Weights of a small transformer language model.
Architecture: learned positions, biases, tied embeddings.
Training: a variant of Muon for these matrices, 192M tokens.
MLP neurons of a small language model. Each row is named by its layer, matrix (up: input weights; down: output weights) and neuron, and shows model dimensions 80-175. Each number is 128 + 32 x the weight over its row's rms, rounded and kept within 0 to 255. Numbers have three digits each.
After each neuron's rows, "fires on" lists the tokens most often at its 100 highest values on Wikipedia text that the model never trained on; "fires in" lists the words (lower case) most often at its 100 highest values on Wikipedia text that the model never trained on.

L9.up284:119097162102157112129126103093147072176177145097128137111138171116165105139126123108152109089121141032072148129117125092097180110103137167151152117112100143179166082131145116179120193159141156151124121135130112155109108089119182142121158115181056123160126075133118105134149183120144111089
L9.down284:129132175136153107137120079116151100116123146164102133128175168174099107061114097098188088126132130089142141132143133158109145061129099091146156109185110165143092103174151140100176170122130163113136158120080142147143107152122138165082136145127115189117127120123097105128084122110101096108
fires on: " to", "ly", " also", " be", "ve"
fires in: "to", "also", "successfully", "be", "ve"

L5.up424:114130196089139095133092143142142107087137144055124126164145120144173156153108158105125069153142129080125142175086144113203116143145130139103142111128102107142126091072161132102121160141077115119194155057134148145079122123109172069141079124102172095097121115198067107150092168174131139123
L5.down424:141087170165115127127113090142161101139153107153115159109148147173042132103121161116090177142119170152143078123131147148094132094144134111158102204095098126171201180135132092149147127169101132081139106104130099102086148121188152177088151136161130087040184167147097139148113147152157107089
fires on: " is", " be", " as", " was", " were", " originally"
fires in: "is", "be", "as", "was", "were", "originally"

L4.up225:131057128127087102083116154194110140129103157123106141140120116226117124158191132136128120178096155137108147151116125110136131104086177081142106060110116059134146126138167122170106138131189111070117092097140146169027118125108164130146117150126101072116106173138108094169117102187153116186
L4.down225:140129119145092104179134176180101097176130124158117153147146136077102164134132132147075089100106150158160112108138131161110135069145125119079118113127106117088217096108112103147163204151163100177122135104130141154099155115111145142167120092159139084200102132114178161129151078132044106083
fires on: " of", " John", " American", " Christopher", " Michael"
fires in: "of", "john", "american", "christopher", "michael"

L5.up286:143106148161074193119132104176197080130118149155137107126072095100110138134168056151126101099089162130151104139132124109119113135125132119107118123201126172130180107113134122205172085076085124129117127100130168139141107123136137203132179124106120118108144124009141096155181083113091097154
L5.down286:123126133164126150088119125151127139146181153176151162122097080091066052123129136102088112131135177131186143178162127157059091164139156174114155088150168133157170140134151116082101066089131100098129152110115159090144100145136107074112171161097153127101121114104110106145116110136072091098
fires on: " of", " for", " in", " the", " on", " at"
fires in: "of", "for", "in", "the", "on", "at"

L5.up175:122116112156121172123078084132199120119089152136086086118183176123093152129166140116118117135154105081106160159157153189116134121103100109144119142127116163086136133141138184078146162117099120131112122110157096170123141086070133127155155185114163095088124179123102167092096131131131129086
L5.down175:147078090151103052133101106191128112201128153109107114103138101136125162089159094076122122103147077136166107098151111105174159117153124120103151156104110146073136053087141115140160119085155182099136118139142104216149102104115120132136169120120107121170107130144118101165172082135062136185
fires on: " on", " in", " for", " to"
fires in: "on", "in", "for", "to"

L2.up287:115146155085133186108132118130130198145176096112192114176135124139158096091099146091154125182121120129147155120157047093065176146164139141094095075139121097108137083142167122132146194167158156134154163086130107093139146120160121112137107192102156126159092183107082145117118108118155106127
L2.down287:110176172118123148131151148069089171161138180041199128170190117093094157139112115110134120103099143069128126129147126138159151165155147110128074128152145123115130061111155136148151087179115129155076122143115140084145177126201066160141106088078123168126187142092097148122171130097123178109
fires on: " be", " man", " as"
fires in: "be", "as", "man"

L3.up50:136154156148152108115144110153147136117122054150164109128109154180117097143150086147178076147119146120176086128125185088210144133099136098099141120164122192207120092148155165159200113156123147076144165112145121143161116138141141115165075124170065126099100154134086108148142105054168104186
L3.down50:131127158116126142118160116111128195152172110087108166110133132128107105135135127212058106066125126150133139140123083163105142145128070151191200109105131102142151086178176108129104139154083144162139130098150129107152158094162072084124101112073198198102166127152088116064086172098134109099
fires on: " was", " and", " a", " has", " is", " but"
fires in: "was", "and", "a", "has", "is", "but"

L3.up577:079095120121114159190135102134188174127142172080131126094084096168090074156133186066116132099082169117101116146169118233171088182119108130100110082109163124078078105187126159084125077118120158165147119111163153130162079119113098087134138172148176185109107111095146154106079129144140142163
L3.down577:115079145156160092169160119144124120098124151068097141118042112168122081157151164126146106099126158111136165098187080194116125166149093197153065116121161160136067142173160120121088145162132129104150094099138113076152123135093141125142114132142116131134125122078175145072124191135166116223
fires on: " one", " each", " per", " this", " Each"
fires in: "one", "each", "this", "per"

L4.up73:111110137151130162137120100187128130118175136149143114083159159116118133145142102076080130115152189086114071159162117203112160124162176120119108132125116142103185109082121145122117118133109193111114135070192133157157125092164148150136098054091111129119108117079150161109108178183158123132
L4.down73:163144172080102128148122105155142142117149102061146143140185112144116190140134084152143118144135130137173168166122126107193135097149047098139083143135171180102119091036131144134219120132116101127086137136083149100108111095138146120141145164066129153168169144069142116093090133118121162086
fires on: " as", " than", " but", " and", " since", " until"
fires in: "as", "than", "but", "and", "since", "until"

L12.up346:202174071134161139131141059135102092148129149115182101065116097115163172141121189127124112195108150162159102111147132107169145166106153159106096181125108151076118149119121076180154164095150077190156179050078157142187132095128158142068169115168146099041090080128116132196144144103098158166
L12.down346:166033117197090079121112136100129129149166159137080153157098145150164113139054220163084128150105080088068105104147085151096159129190126100156163141101135124130159122127139101142100101141187180121115089155116098112102069192108119100081150144195154128119120077100076124133134108151116135101
fires on: " February", " June", "arch", " July", " May", " March"
fires in: "february", "june", "march", "july", "november", "may"

L3.up357:132147136063128140112097096122156110089114163109135123180138135162157148111177114133134120159108184123126091107117100144144167193155138089122116130136111145142133095073165139157086153103119190140158109091148113132094121129159120177068087156090137186116093155116170149134185104120121051154
L3.down357:118157191102127113119127132121108135130126172077165126207156092176114157126190110086077169122168169110159114121176075069144132153132127111165143154122063100161166133073151091174091109132074170177118137109147154138117128104135089186133107109091167173148075131128149114175185124118117100125
fires on: " be", " been", " being", " as", " was"
fires in: "be", "been", "being", "as"

L4.up515:147098104083095097135115134146157097102068103180122088137127136120164129116147179148105188088143151118151099142116095158120178198122151109112135052136111147137157111085129134101125113119147165146164129158153109141080133154104137140074165116116167120113134065112149161128169127127110080204
L4.down515:128116133093165126117125149118170121110153151130089093141143116194114126092207126135100133086141172130164143101138111063120120160153114080156131150095080098126112137129169098147133107123082176123119140170142103100074183155112108090150107089086145185131084121102149156191151118125122073136
fires on: " was", " were", " be"
fires in: "was", "were", "be"

L2.up747:107111118118114135078195129151152130132090109148156104072141093164093162214068190168102088134100169144147150142069099121163107164075168136150158163112129138135092075084140171192134094152076145094108138120139098149128100164179103145098108083147098132161142148115148168131146140150069146102
L2.down747:168113153124128110158141125107142162110136099127170168096151128140072155153122168141108135099133170115107160134138094133156148136082152129182172195112097098164136105067124117078096140135129163091096125127069096089121119114088108143128121128136126109172155101191125126124081133152140160111
fires on: " from", " From", "From"
fires in: "from"

L2.up188:100117063119097148114178100159115147130166133172120086100106134153121117063123126061111102124101151166118122123109151178051187055138123122155122115102118126072166138086185154205130090109148172126144132088160084134079140136102139119171083128148067118170103139145100192113091179130121095150
L2.down188:066109112142165122087143104080071121124131138123113112104138115153084083089129148089102117117116146153105098148126144096159173084131149123059105122131163113110146088081135116145151158160092170169135146088177147144097142126138135210171118132124145115205082139095113173150105090144117190075
fires on: " C.", " J.", " L.", " A.", " E.", " M."
fires in: "c", "j", "l", "a", "e", "m"

L5.up677:145119098122155180110087139171114126198089118140123111184129124156107132066143138163160115108148164106212135113107117128157124112132119148096136121114080090096131066175157146143111123078169136152117084159145092103062113106073100107154152121126136177160131143138130114121166116100074085213
L5.down677:130137090129153084137123079130085116132109134110117099141146108160160070114119163137154092073075172118183162135149076124091116095145189163114106131049086149156135123158110102195159142141134135123154191042090123102082140099108132123146147143160189110129075139127174146181097193146106059126
fires on: " of", "'s", " his", "urrent"
fires in: "of", "s", "his", "current"

L2.up350:163070111139092181102117136120135094076125088163108152147161135131134173112113160159101105105122130169088175157107174153087162094126128138103132153163147155113160124159137133210109105168157165110103168138107142112118127177133087116082155111112162051103097041110112074116106135138091126093
L2.down350:138120108150106149148121144143107192112161114140108123132129110141141182093178179196098119105200173160097132133103112174080135167047107113174048139146117107146050176106155100135095149160103109177187115099131137142163107187110078135100105120090069154162152120106124169098162136120118112109
fires on: " later", " received", " at", " completed", " graduated", " won"
fires in: "later", "received", "at", "completed", "graduated", "won"

L9.up17:136160117207147121143081072159148078118200165185144082112113083116069076134162118154114114134110139183186152124118122152107079145119161139133144127076114117138178170109154083135163128130071184078112163132125151187115151113150139062124097094104142092111136074135185112116086126142094149153
L9.down17:134154102130174136105115118144159154147121145135105110160061102144106172116133207119134173135120126150163148164114168087116143107092104160132146096180154164157174098160100117166104144067110149157135097131107155124115175122153120120099152141112115141129069111098188146152120101105130110087
fires on: " to", " of", " with", " in", " by", " for"
fires in: "to", "of", "with", "in", "by", "for"

L3.up594:176134154119130175193108088086091087198128132081102104109121127136163139160096153151114110175144096126104087111142149095145128147125078120088090147135124169175153163101118142077118183118160145061099136101141164185141178095180136121117162058135150192069115120087135134084146078127121148160
L3.down594:165121113118075145131171111074119098135120120136115161087115087138119119144122181116101112167137073126134125126093133112097081159097166136079105114157110155141134096138149085148182076146144145137050118120124148148127164109170169162140150185124167123125135092074131072131165153154142150136
fires on: " March", " January", " February", " June", " July", " May"
fires in: "march", "january", "february", "june", "july"

L9.up272:118161109087082176152064099160080145183053150096160109141172115183164095193191113148145130148149159101159146126139112146109175133089156112155091098097076054064147108085099124122119143157151173137164095102129104127067089123114126093119134128113171184122123135111131144107174167134100135178
L9.down272:136145157163108128181111121202079109149146144140109184149101119073074037079148098134097123126121136074113132136139172132058182088156151160076103109132120177137137111118131163101099132141085138131139145070143158102088071107188123163150108078110105099148094132130106106139137134151153104121
fires on: " of", " pre"
fires in: "of"

L2.up607:114149164118103102123140145124115095103128114140160171130127095082160170135180073164070142062147152165139121117110122173160126110146107070109091182131138165134143162112139192174181085162141120067137134163097179131097161140083135140130148180160118096075163117104093135152183129108107081153
L2.down607:126170187096147091114129144121141094095128097110168092141107106125143117173189149105074062123181092163125141111079123139153089123104151175116146121065124157165089127120083184130162125117126067091187119113186177132139165120118138127143129150134118102184112125116136128099101109146160161071
fires on: " but", " However,", " Although", " however,", " When"
fires in: "however", "but", "although", "when", "2014"

L5.up445:105126107163079192129180095106109134182190124116170142103117167139142115112130150150132144108187141126181138168101108150160153199076104139137152111092110121105115106174169139134072091133170092138048140085140149129139154073163145082130119169150126142125191085121083146135132079165107125156
L5.down445:133126136131102178127038169072138095176126090158152135118130157131067125164119183173058116147089124125161126138095118128104080149175105161153119101083167087153124127145082109131106115162111133074128131118132106118098147163115167117159219119144143105144161120161147114134111094151138145190
fires on: " a", " second", " third", " fourth", " one"
fires in: "a", "second", "third", "fourth", "one"

L3.up422:113092077186092123123095133135122116163155076158115144121081149152111158130138116131070195146157153152144099135137091174124104163147158126167106059132164070088110194167143125133100052147163120169136157138093131089084137110214111161177182114172100163087129126121120147132167154127108105169
L3.down422:146110181099135138140127117169147106115141069118129123082093185108064118081109123094100129151182088123138118104143101179079094123176090130124180121147149137160128091156135152126181140112156155109123185184168122153089085140185131137207143170134119149147142083147114095139175104174171144134
fires on: " second", " first", " last", " third", " First", " Member"
fires in: "first", "second", "third", "last", "member"

L3.up356:111159089080147132140114141135104134101183060129165126129148101124111213114141154086122162118143128141106142152083082201076199122162125113134145156129108110106108095128157143174097127179182156152169133089156152115154096141076091157127210137038139126178088117137182136167096171171182138094
L3.down356:113160122130180150111145122117073134113147101067177154127147125061159185177120124024098106119151121099164087165060089145142084159113107110090023106147142125116160132093101167182131146138174158105117140120133132096084137079112146172098201149105105108149088118121140157131104111128101184167
fires on: " as"
fires in: "as"

L2.up147:083100137136101184155118122112093104119115120108168139104094114111123165152053136172153108087182131163089155155083152145148142113071153204129093140177186110188135143164137145130094113128115103084129147101178106123136094126120117124154146073150125139144148176093152141095075155076100047126
L2.down147:124049159192148114125132128048120170185165117158103132100105113107143149135102162115189123113159135128035155151159119141091142204127121179174087173109129104165111131110134092196114124117077168162139096106122133113160082118170126194164110101129108105147098101133168104146110125135112083093
fires on: " Win", " received", " win", " Ros", " won", " Loss"
fires in: "win", "received", "won", "loss", "winning"

L12.up630:109099105079143120145135086108122069167131132171116165100132085137117079189100148158162094166134135142178118142117050117161107128138118179124142130100130116162166095105114147131166064137121155033109164129100071188151116160162148089129101139207117172220107022163179129117153121145105167151
L12.down630:164175113134110092086124083099158079164140138097080163147068154118128095097080138063133193124069108126149150180097131147109116145128166091177112106113079141158096181137115166116159138154121094140120088133134119062095161131175104143143134111102094132124168176122156164090132105116088180055
fires on: " made", " with", " at", " of", " under", " played"
fires in: "made", "with", "at", "of", "under", "played"

L2.up307:146171154125157129160098083144169174123160148103118141154113146125154131136101094072127194142088147135176139110081184113118136070094153104115104081130156134129157080116198142154090113165118159108107102105190148094147094066114136165128120146105171135104125103129165124102121199082138105175
L2.down307:139161173114076063119149134132049152147147147107146166180144133140125196119179097030120141080137097131110174125105142091081111106156104105174107143130154132118131102107150113193079141109148123127097115114149095088212162094151168197107140118121106120139103173136095143145154141158153140159
fires on: " as", " Abd", " not", " Jer", " No", " vice"
fires in: "as", "not", "vice", "named", "no"

L6.up142:089083133168173189147132130170159128149163074140127122073106120144138095087150118172076075166159076129114134067157099102120151116057141150144184099142131134159118122123143131120161076082146179084160165120095105063168102162142137077175101166127114149106168151146089099103143092124144097121
L6.down142:185145126120153136085133148093189103169105093124145131162131133115126112103119152208097132164121107145140092059135082161080150124136109080106171110098176158136156144105178141106104140113123182130102118157139083149104137147058101104116157139098154158114112113104181084143085124133141161084
fires on: " he", " and", " she", " then"
fires in: "he", "and", "she", "then"

L4.up299:075080068118117140140139160148114160116160192135135138148106144202140108131108087163187160207110149132161110207152088142140157179076158100108098112152059112121145144115185135134142145086118124128143105168118171096090163072152115087120100175087119070149109124166174132133141103130112061151
L4.down299:165137150082062136171123089163094119112148119113106098140126114172175117123124100129104023108124157156166081139146112155123168066155177093133107150140124105147142104118177074146179122106116167185140092105182130214095134133134169120136106136133119094087145170181115132099099171118100060151
fires on: " of", " two", " brother", " three", "'s"
fires in: "of", "two", "three", "s", "brothers"

L5.up138:166150133154128155132137107156108076135127133230171099127154105145117147121112123154115134192064166117154078136124130091161142133117127180159129112174144146097115049143149090149140105132136140076134103135174159087153112123071145146130111127164124077166088131123068064138138122112144142175
L5.down138:092156117139135137105124180108162107143182110130077158097107154132128100099200168086135141119147144124092080205103100163094126179149128135109106077090116175147103142146094129063080100114114067160144127107090089088130150169163123083160139047109119171092126147150116075134122118132139136116
fires on: " of", " to", " in", " with", " by"
fires in: "of", "to", "in", "with", "by"

L6.up617:133145122096218094136097134124122125113123153122115161096108162143162110193162122157114120112164158159182170138154143142153148118067096139101160110145099192176083090125123130176127085131129150061125166156113111089203109108099157133194081190171107128124084131110068090118177124117161137160
L6.down617:144145153087085125100117119103152135118126086136132104140121100176104091173140101147088159090166089134115124084128163091149079153092096134133176146135143145070171114161125129088207117141095180174195115058134153144136207059059083068051158130113073138096082057102139126144146164157157159152
fires on: " and", " but", " then", " 2004"
fires in: "and", "but", "then", "2004"

L2.up539:120082076091109136204135213156146110116147157120137153103052149205142158168097131078142106183117168134126083159139109157123089166121094170136136132114174149084085059195119155071145083130174144108133091176202124101156141137117108155111140132126118155096131124074111150105129168131153133170
L2.down539:107137158070131091176131163112110130171168205095180092120058070130116096107126124124125147122119104081169145138171119189165101203138092119114115085107126158128137126151087161126112134158158116157157106111151167102142162128101146140130135087075192151115129108103154134077159202172142150194
fires on: " one", " per", " One"
fires in: "one", "per"

L10.up428:176099099118134139146114013083105098124089148122038136174158094162129157131136153118201124145129178170132136114110139133101152141114178149074103091079097107095119171161112117186159129114163145132123154170074150103092107136103107106125162086085153098185099126113108086147133075144155125154
L10.down428:122132109114103152142119138112091127125125123111159172098169099081086145071054194153117107158094123128126174148121094144130114116094040138063136047151181196136229099099147148065146152119121181121127170096140103124121105094178173124185107119138126076139141069167099129084083145137104134129
fires on: " of", " the", " in", " at"
fires in: "the", "of", "in", "at"

L10.up124:150132176166187056139121112050074059130145137132114130096150067113190152096138163120194130119171115152131142121091102125154162080119143087141162143191205168118105120103088129126154115137134150109130102117119119156165120137066173115120113180144130104087112079138155147158106112143107124091
L10.down124:127137096177132119123162080118137128116157163161109073119087179138148092070166138109127101145142060156162127118175117128094116109108145106138135133125062148093157097187158152144111140112097074102151134138078101149095095107108091164102121145103109139142119143199090106104084117119189090113
fires on: " to", " can", " could", " would", " also", " started"
fires in: "to", "could", "can", "would", "also", "started"

L3.up452:117142153091106188173161121167183094201145113120163092065157157122123174141166084177139089104141151127102126168146115204138160104121196133140095129145167148130147096075183149122147129109147120146091121177146084187112074168097131117094110129102092097083104109163115126132181060145103073217
L3.down452:140071123128135150168079082110131126173129165150156139139110067165121103152152121180162129096150135161145172121149077106111107067150151137168120146111051139152137097147148098146112132076131116128104079126118112154122200114134151122128102148152174122159081165096104109180129115117079084121
fires on: " of", " for", " these"
fires in: "of", "for", "these", "all", "two"

L2.up764:097084162048085107147077116122130122101097064147091081146144163117133162086169162076153123092157154163109121114188073158133158122134170138141125164115094136136198104145170103140138115151110150150135144167109138107091103206132116101092109167062117160148133146182105177123143097129136135160
L2.down764:154113187092125117177073161097164147127121139105161097155113080172092100145167132130104146100141159140175127109121088110154140170097139100129103149096088158142151115121169093150159147166085147145103198110103150096113151121101097134154103145097146194106142089124119154158140093132123087126
fires on: " were", " are", " been"
fires in: "were", "are", "been"

L2.up643:140156076120097112096162135166122115143139118168136057084154116154176098052136128045135082161118186117147137139156160114089122080159144127147107159138124077144114100124150123126120108196129174106081089067165076139070135160186179114171026121165092154186098133125100145113095124154075124152
L2.down643:051161139121092101098148132116094120127105132178145125090145164160109116115157112100136127123092166128131049148097145132174105049200154139126133127100097062138142132118125141140152131160154155115137139077124101136104168128067177118104120132153135128177106104107131189148096042109098195088
fires on: " D.", " S.", " N.", " L.", " C.", " M."
fires in: "d", "s", "n", "l", "c", "m"

L10.up604:184172162142094110183102105114115097112176069119144153106137155133160147102167171157091185182110127104157142135137129101135149116174162139119163089100145149064139151160121151081181068095146107124070150107106126119158122103203089123138098059108087057095102150077145132075103124093132086176
L10.down604:146095199130116124115110116115154134133141112136088059084073152052151169147153165158136107130131146106104092133111106129152129166127096107097070180107092127125166090162109124124129126147117198131180129173114145180139122112163140120144189190125149071202128087111076148111084119147178055131
fires on: " April", " May", " December", " June", " March", " January"
fires in: "april", "may", "december", "june", "march", "january"

L5.up325:105108086148090096128106139100113101148080151103132073169176130110165127164178131178098058119119120139152051169133147171133138107142156130183118106138145124115119127098151152175083101073133162190139098169129110155060115079094128088090107132079128173077167156123150122109166148173132144158
L5.down325:137129089149173156126165093190100082101120158141131140074125140176188156164157108120086064133128124163199096128120051111129096103164143105061100111092118109113145161126108102139140174108142128082085052086175124125096100136180168145153131126121089084150148122178098154144137125071092065144
fires on: " of", " for", " three"
fires in: "of", "for", "three"

L10.up49:074173171066098194148087088149147120116151178098167169105162131182109147068125146107152146084119107143136109133153114124164157114147150096079091070152155118112118161123124078202114131168095144146112113155107130112117129157103124154127173160054087069083061153099086118128198105198140153135
L10.down49:162146160135114139141146099124119126194158103110136140142158087142149153154135105132116142107138164196163181068151073097140084117128103151139129189133091178148151027077106144131144108125154145119127106093139116113080125152167106141127144112052124085189107148119167134066079092084119141093
fires on: " as", " on", " As", "il"
fires in: "as", "on"

L3.up284:096129117149168122150065145138130116138072163093132083111153132151144141152171160125139138127133143158134110147187130111145041133155117170100127085109188165088136122175149162098114091090149113179122117143179117089162151083105133089092151101139161145069095088128174111127171189155154155178
L3.down284:107072155071133094203082168120143134128148145108169077104067162128124101182143100128099132113142114081163153054146135194172087111150096176104108142143142100059105130181117131144187129106127106128116182104151128107180154125112183110114128092141155152180112081130126129158137155139128115149
fires on: " one", " per", " each", " 1", " either"
fires in: "one", "each", "1", "per", "either"

L2.up162:136133125127107131115111068150126152138109113098095075135151083169159110129187142133083150096147115094111170137136159179123115115093088083090133179107104186073138138130109169155132118149091175112142122101178083110112126158136193088220149152184142158075179076120168132148151118165131106181
L2.down162:199155081102151143119082102105104178152106091123123157135119081125187119095099146143086127094132147136141148105140109175145110105139120175135164141142116164154114161138126165133144063163072139131143106088244109142176154143086117093131136095132035133120166098112123099142117166119096098109
fires on: " so", " However,", " early", " however,", "owever", " but"
fires in: "however", "so", "early", "soils", "although", "but"

L13.up389:132112114227138098152081125121101084166141093180071079091117113110152151067150149130160100096064093164117167144152090139144210148065132100168134115116101147150127053131126129077183120177186137102123102099139111169152153086080119114032091123118097116099160102181175086148106158112138114174
L13.down389:149142089187175099109189127156103089147112170135057094122090134096142140059161099148142122078099132128135120092109090163146120132126164097140148089161110134116196092172149137084195158109136121173160167112182097181109151117097153104107144096118150134131111089154101089108065131124204062159
fires on: " to", " can"
fires in: "to", "can"

L2.up666:094111107139157138127128097134139156116129130141126163086128139158068190134110114127093118160102183165149105149140098162151180139044176109134155100083178121070101102157126156099100148114136158111113153072099122151163106129157097137090125124171130071081078134135114192099135142134096156091
L2.down666:075148122113137103153084097133160142118094112092128180125165145135077125118118144113099170160145133160203144119129096133122146112065128164206123137122117113088131090124110171080094104146096116126128176130128088129166136111085142174106176090115112110178100124122133094153123114113071184140
fires on: " from"
fires in: "from"

L2.up146:098109101027120143134144170119155114028200117177128098135128135111126159118080166148173117104112189074152073163096128165143155176123182109097176075078026132151145130166158138117179126138138143137150183147085122173088100102139124106086146150138109063101144135116138102141139116143100146129
L2.down146:155109057130121159116082101113157145107205160135077123152110130159170115203180151143129102144150129076159158074107154116100105132120121120156192143010128134128129120131146103203151119100134075136150097130152173090072144146079133170214141121145133119112140146154172139138098171104198068115
fires on: " was", "-year"
fires in: "was", "year", "career"

L2.up429:032124181065106184154097172131110084089139079103168131130048182112138161064145065131130155106089152124113119160123150141101156103112125114121096081134167142155070116111175087177135154167192107100130125163099207090124093114138130123099150081120143146142121142121193149083142145188119123155
L2.down429:123185118160141109162108091153138082147121107117164150113124137094179166159114121093121128110104119069205139139134096100121174115100154091040054213166136112065122063078164114187106162104164139152108170135148145101123151107162123133102159079162182098144062121166139167128150120146123174157
fires on: " as", " As", "As", " than"
fires in: "as", "than"

L13.up66:116118127123162068108090143152145075106087162172123130200122119159138150149120133147150049125169111103153131191096125078128129133107111089058181072121074106163133117116158103146160125081131204140146076137122153117129142098136133121112164105167099145046132138121151105118088129097133096104
L13.down66:126140139128169149113107185131133075096125105122099093189188107157107069146185117083145135145117155166148134108158175023081104120164132078159147128141136113114107168135175062136141121174098133126157146162096158172122147120127096186111145116129170169090102143140151190142088122112113119088
fires on: " is", " was", " also", " be"
fires in: "is", "was", "also", "be"

L12.up762:084083123176119087183109112089125129172143140147117125130185150144119131097105113187149085089146095109153169085125120165131178127065158104190122127143062154185142124136131125137182098158173171155100108094116148212124073146083162099111138135123092134121101125095108091135069101140130161122
L12.down762:143161165168109122170132123128104109167111153106095089134123167096162113091155161169149087109112115119117136077089136130118123132132126110146132073155126170121125030139168163125184177155145152164193219081170127190124129157096152128123162122136124111115129124142069068129067128080180129154
fires on: " to", " they", " also"
fires in: "to", "they", "also"

L4.up656:107138139111081139157121117128161134136082142137142051139120103110112127165115197132102078132135129130131169198128069139186153074092180176116149130144111137095138079109150156106134095105090145131061082138126133122150111066127167150161201197085125152091093129154119126052170091091085149116
L4.down656:110132112144150134124187151205130089162128187133158102106044134160135181137140098140123068096086146144134087144171113113118151096181190128128130132138140055142144073092097073182172170105117132122127091133159118173113110108120165136147106136100145134091153146138165061163125101129116083072
fires on: " of", " to", "x"
fires in: "of", "to", "5"